Part of a small language model's weights: vocabulary 2048, biases.
MLP neurons of a small language model. Each row is named by its layer, matrix (down: output weights) and neuron, and shows model dimensions 256-383. Each number is 500 + 50 x the weight over its row's rms, rounded and kept within 0 to 999. Numbers have three digits each.
A block is one neuron, or neurons of one layer that tend to fire together. After each block is what it responds to, as a language model described it from the Wikipedia text at the highest values.

L2.down57:435503505388556542530621407546497410474516443564566499523543410523495584502502524506449418432460455494466535478508478530494489529510626553539465574555488508423512542528508460531515473446495577498589460546564506557453513569514502467464555548519499472451524402508480506518506478406466507474545476396617519485582484460452538489373578453480509526437536557482470480450568499579574507520428
L2.down210:469517492505476548565437551472460538470519513562494449496542561521583445489589487546478573526504565541625507430515465391513584500538389501510536552495385519528508525556481463527548458480446467534546471478520522532413479526478527469486441501455507439454554526475481518560466458504461500487461507494582490420445520534522513577489427624500461567520510482459519457455503558406536509541499
L2.down304:481441433508535464586460545559594497595495534438469484440594457528414514577449499537493522522496592428486535460541533442479544615408422436493525390485457492520463466484461498518460527579580408481615468507495472499475524560418532457452547478454559467469505580607492498431484497499395492434485429472466585477444525522487467459481499527463483541475452492534459534597461464493444528519362
L2.down323:509519456505495572443469538502470457498509483489489536428471663436474507446480435487383568589516534478457548507518523493547508559500538594459534492462535497521470447531521586586425538429431568518492560545572510522495587507501468525437491496400436406577494533494498573486557404465448569512501533587497483443507574488453503418536603518482478465429453496520438397464492564530479494432529
L2.down400:556491419497475536401567515479545537511468583545496553523530587503567499434494516434474504403455455495478415460519434409554501523506548505421459474541435482465480539496530519511511519458446517436587481464491599526410563499499421463596528511511437463570554470475465427428511442472520523474500504568471490523490546580502573490419517385449473519555411452491457522411504581516403501467539
L2.down544:582465469481557480542445511460488522473423572593525552469549576447527451500493455413527467508471587531606476481519508509400456507569483475405490498439504446538490489577404528557507538421489498443494436457589503569531520516561501532543577524556528410503500487516462417573515519458372472479477445462460443487521447483568567489526509479536494563538517538479549526433515475431405531548543
L2.down611:510437451561454536497518484515513435544450482484532563523451497504479529519502424487483482502526516506464454531501503466434522462484564448584530533486464446573436505478538440528488468534507407579508562358419517501393466539602481522509550554470497530496523465516586520451480491441606535566552500450500469456498517452562392506420516544428485395555528499424536540477525376396480516498501
L2.down662:583456494469428489521479513545511486577532434492513511426435535508466520475520597531436512530502484550539466514541527505468467421487481555502439490527448501552549548561480489524425468486510432491460467533507527528451617479484467524525594420560501487520525585471611541470520504480474513461564499456491427520457458470498532558519452420591460476381433586513560541500412519503476536443516
L2.down700:526384514503500484522532528621562472535595429568463534590487564575442531447516399432522515444545443494538532427482435517490509531460517504514549410499519569527561517489515450520509453559486461529404456474504534513586513369405501464532479551537410570510497423394446459511496500499538536489553422549507476526491521486555478429410497582479535466536547486556484439491470604544571533572431
L2.down790:566541460541430479543494581464534488438428515551474502477545521477498526477572488393493503449486534541532451479558438448545497479553487542495491504394535492457503477443439548481532470500455515438555544472487534513454603503626538536529549404552547413589431549438468438480460461476394504465556509576579431448514517484567529516616509505521451553469520521508475545425500372477446495444447
L2.down968:573449565533484554387479452519552467433536511516508582431481441484492527490511491497481568518466510409481513528485387548513513415534523535575489484465478538542511466589577517432377487517544608487495626480412549559461515518436476520425517542531566497537493604433504495493493564422479454499465469435518509473498465449564579496474386498564530502442408421456594447475535558514619522474507
L2.down985:503543466480413468455570447476446484551502514497602509504447437523501544440457570441506477517436524424529428556506397471480376572479507527478530512568450563463519459455565508498527517530519467518536509445516516461537485608547472514480447553426496511518386564469504452554615486478546484501565544498531492548501524508565558530493459565493487518590618577508521532553448533397531544475487
L2.down1031:469487499475515469617436465510486519458462588609526501572462550502529475553442567505483512516410468495506590501536564635416613562521553583526473434496443487534394516488537470511488470475557456527489553466519516461538503579464501472418589547473461553575431563520467453523515523446422502532483502479484506436438541507576397439500507416419569573429465485483590590481520515419558480468557
L2.down1241:491515408455534508491570432439459549569451396494479546474477563459516491455424460454474518479482539439543470489463428455618492562596510479525510475533515471493492532494469411418509502445435478530578431426498499482502506505558571539538462485480386534501437410540598371528517537435552473451556403453532475415495459492532503499527524460507412454577546553401498431458461498480445607496477
L2.down1420:499539524510523486489492469535553583482452487532548530538526464462445559485511614430464583520341429384524420480549441439471485591485463514503499588565524444600428523517441504465534516476480562539592560489539546513437521446508507388490490521554541502451443453451452433462509553569532420514492467481595537499542515457507528484513503535426564553447487534545501462440484510480456500406421
L2.down1502:552530484495491500438560563452544542550390494532536587432527437447482472510553501437633445479532538507508454479570448568431540518498395516518427523412541488541453450560563505514463490503424442587467472491456520569510510490464539588444528421511523410488449515453407506569463520415604462471345483416667462520458431387566437476461558557484452525521470527497489554515490589382526578458421
Description: Infobox breaks, un-, ordinals. Line breaks ending an infobox field or section before the next heading (after Running time, Height), plus word-initial un- and ordinals second/third.

L3.down443:528586484413483539431483480515494533492574471539538428489487422448532444418499506500530483438400508586483412505468493557620390535471525569496544402422524439512499478451417472510524491501551534445490599576461483459576473541436511562547509522466483563550514443568423593530479586556517496549496526429552508587418555522590518534357516562520540431542473560537475517506508536493542466543459
Description: Word-initial fragment tokens. Short opening fragments of longer words that continue as subword pieces, such as ten (tenants, tennis, tenure), gi (register), lo (lowest), win (winners).

L9.down253:494534490496543552515469412538463444559487516413470447541421509598500488428542572548501594536540423498515472509540488453501487483507614475490489484428564550443474494516502474539482559538544511543539454431510454523562490543438501509487562606475475542446462476357452476504476545424356518468483485486497481497543498495586523576488370513496543471550474576484579479479525468495599502496405
L9.down338:471572493466528474420548405497527549594543494559454468482457455593555485542540503594462519503439552519492456427575519483512465491541453469443454583500562499554464521462453449507444564588528568375514511480491396589566469488425465497428458479468587500484485433457424435488412621478538535466479574438470494522515465476475531483367571559397480409506531535505548418520529580539553480417469
L9.down569:495508501521461516555503510449571525483494529460383441506490454500583539521541606506538628519491433499482424547572399552458519538513497510560453475475401524461452548535497463547528520482419477583478482556464452435494576575566448514437517564488489495444494535560491464519504483515390507549453521488509494518468501621438562469527583619546605456531600523539458468545413488475527513561462
L9.down924:484479529430632544535500489453474608594472468592497453489482443590510507522496546460528552434560496519494468456576578465489511465542569577507489537518476523456515569534544493430478619521527496561578531559441466520459376525555506515519506479485584466471495472502523503397480493551519535522515469547514505523570452516434517484382547535421619459379493545462453526561495435476518481468488
Description: Transitive verb inflections. Verb-ending suffix tokens (-s, -ing, -ed) completing a transitive verb before its object, as in give·s him, tell·s him, garner·ed criticism.

L3.down292:517538454558609448528454576430576569517514563533481561557523592504461541445542543342503499517548447565449515552561584465439587448487564518494565562494481441389497570412496503552532425530535472490503499369500511531507463498564596498504538481410460430527496499525490517504492499504478507535521494542576491368442477473477481534544426502463454555474577560473491437585515367532421502542542
Description: Mid-word pieces and line breaks. Inner or final word pieces completing a split word (Wom-en, vass-al, th-ir-ty, pre-ten-d), plus line breaks ending infobox field lines.

L2.down24:517499626484488440585428569547584497531555464558463555380531499546467517524561420440535500505485464504503549518472458428592509460403443389411569471500516471486528654473465442526524514499445478569478421401425493512494589492504497462469653541485448492452444502507444370577514513545468504424447506463420436511585505472532468476461470421470458530563451505552542510494461535422449456537561
L2.down139:512433470488483400476565464484494393441445555542508472474483483462503499601492534492540550380519526529563585571500531384598523453574547459508489517506422431451506468443489515482546462566550431490517549449605404462414569451501531449496474428530481518511532402500427527435517560601498477557579533538475636477487454512526509485498461586527554522500473489506543459358542357491506486469444
L2.down259:523546605526514511531517526517459525530521419487604541505438382486473454504437478494547457493463461516494396532415467565559480471534603490510463491515376493596530595581586439546512446472567549472460517536550540522488471523484458388444455532481575407405537556504335570549482519494486470517462435510512524480578465506501504521438444519494524535436522526507502545484498454553503417528515
L2.down281:594488453475499478431489498583471437458374487593536546496568472456449584535457473580480496504573528455522498486463499560455535503520497533483462496571538510409483445538470438566491581430453525418453405392526457491514513512724467495414505556455581548529472416522564473508462449590540455502594502501415580497569452658513491486586468539485505536503601495541509471493482258423489562464533
L2.down579:456454501467437482531535454466599410488474506454530516518500482504515522497547597480473489501552593424510529472458548564484543551475522441465503487441551480582443490490425508556631453555497479556513541551514464398459551459407465471483503518493503569416589520598471486515530437488496452566509390453523527409613471476496370484440506539493507533474521551570518494477423532488479464547491
L2.down644:505525513422497429507464482445479472537419477536504446431553526530430498562436518559403552563484411466482443455474488534542520425463503566542552486500441505542501459444451611503610503476482443553608396499551546464438507377359468480488414553543346526452438585413468452460478521444536552500534644453475436543456562519511438430511459540501532524479455494524487436591509593599487592503569
L2.down678:443499587465492521529598549532531519374452407417486529505468513459542493476516561469544530542540468467576502463522482520585608447512531591546599513469489456534521481484606511523479499537518499463452495506422439514554585451456541515502480522514470550452451407450468521556450488571457517596549552444421400514538456555525454461394448535451559490502535437452560472502571522543560470427540
L2.down881:486468394517528512455467542430575465454463525557526511565548427459532474504446460509487500515396440512486531471492592591511484573514541549626519525435485516631566473395501520492470404571556596526544461449527523534494572488418446521455469474471419494485576565473383479543418588510439552486547580480491529529510484379426510596523466439480501487427425567575452500447450508465505529550519
L2.down896:544510514473426482605426567538478479432575561477485513495490500450474585512476582421638435527521474487448486473474437583508452427418520495510520538526518530512426506516501391557455453500559432513409463481515499498555429566388437514465457494470487601501445499483369460530475445476540482497580488510478512565468435518463544482403419531466515486457501468564463492454548655518489534483428
L2.down1037:506493510557555560501525586478437546551591462446460499459467459485496524526527540482527447451512549500507573517460464487543504442548522578489565459535515517537527472452533469464475599542530424419404476517535569509524576493541528524491468510467602547471501461487428486437551533412410483604468461521375470474550519460510558573550421485549496482561475612558502405386485520533492438436495
L2.down1052:504539518418452511505508470515528504515508538452540498512433452387535564471465392536549392421501446502469464519452555640553516490456484605590481480433506520426533498442538446506454545410524513552493471534542474506530513511475436477509426473524542387484472483592440481521585497481589567490482528533518566561421501505465515482447558507487451570529552486468573434439495576435463489487532
L2.down1095:528479603527545567515458495506489521507397589448486507415582526549511561464574492448544511441498462434528480442619542501451525429534482503521491504444443484476469469565468502395392572545444490550488426622483459563434504496493506536441447564474474564479442408531524469517570518536407464481515421475498454512516498465493576494446528440530389536490491519502438430396495564619545454500509
L2.down1233:438490519516496520456563427549528511519551423488605442403519443479403572483527497438462475546576543520562525608610477583542570479578510472537490436536437554464433456503580432494618441424515605486564390476513518512523455549471425462449444493525550455440486533494443589541472491470503489471438495447507512565508425410515563617420522523502505581375525440508485465483489511518543578516516
L2.down1274:524488468455471361521507477535499499524479433490407567528535471495421481469423482553481506668492643538586435562472503536587383523470446591429488455589525422500524503524527558523447469457443513487545531568406511502430456550525508415537491558446495525567547469499430527585455454529434500472593535530493492506485502491617484413408482503564498578526506501424532622425474602543536382507440
L2.down1448:534563453531587506540493541584519559435574519472407442454422424419492491554437561497424482520572462489545585464500466505527406485457482508478482468552464417511518497442496492451528550543562527535473487423470561460551377532409494414427499501477520504523503571563482473533492538498486479515566517515545588462516497514460565505423561503576507496472546398409491535471413557521487489514509
L2.down1475:501469515467519532542551479435587507446499495521556493507507467465554486599498523490588438490485508531550482520517525536488476384481487556555490514566450585489503448459435393432491462501559590496488508590514428508620479503485461471496516498499514559505392508493567430526514379543486446551552498400444495614525577539460480441539561515467490477576581432406547440512503513502485449459497
Description: Mid-word subword pieces. Word-internal or suffix fragments that continue a word split into several tokens, often after short prefixes like se-, de-, pre-, as in se|ver|ity, se|s|sion, submit|ted, place|d.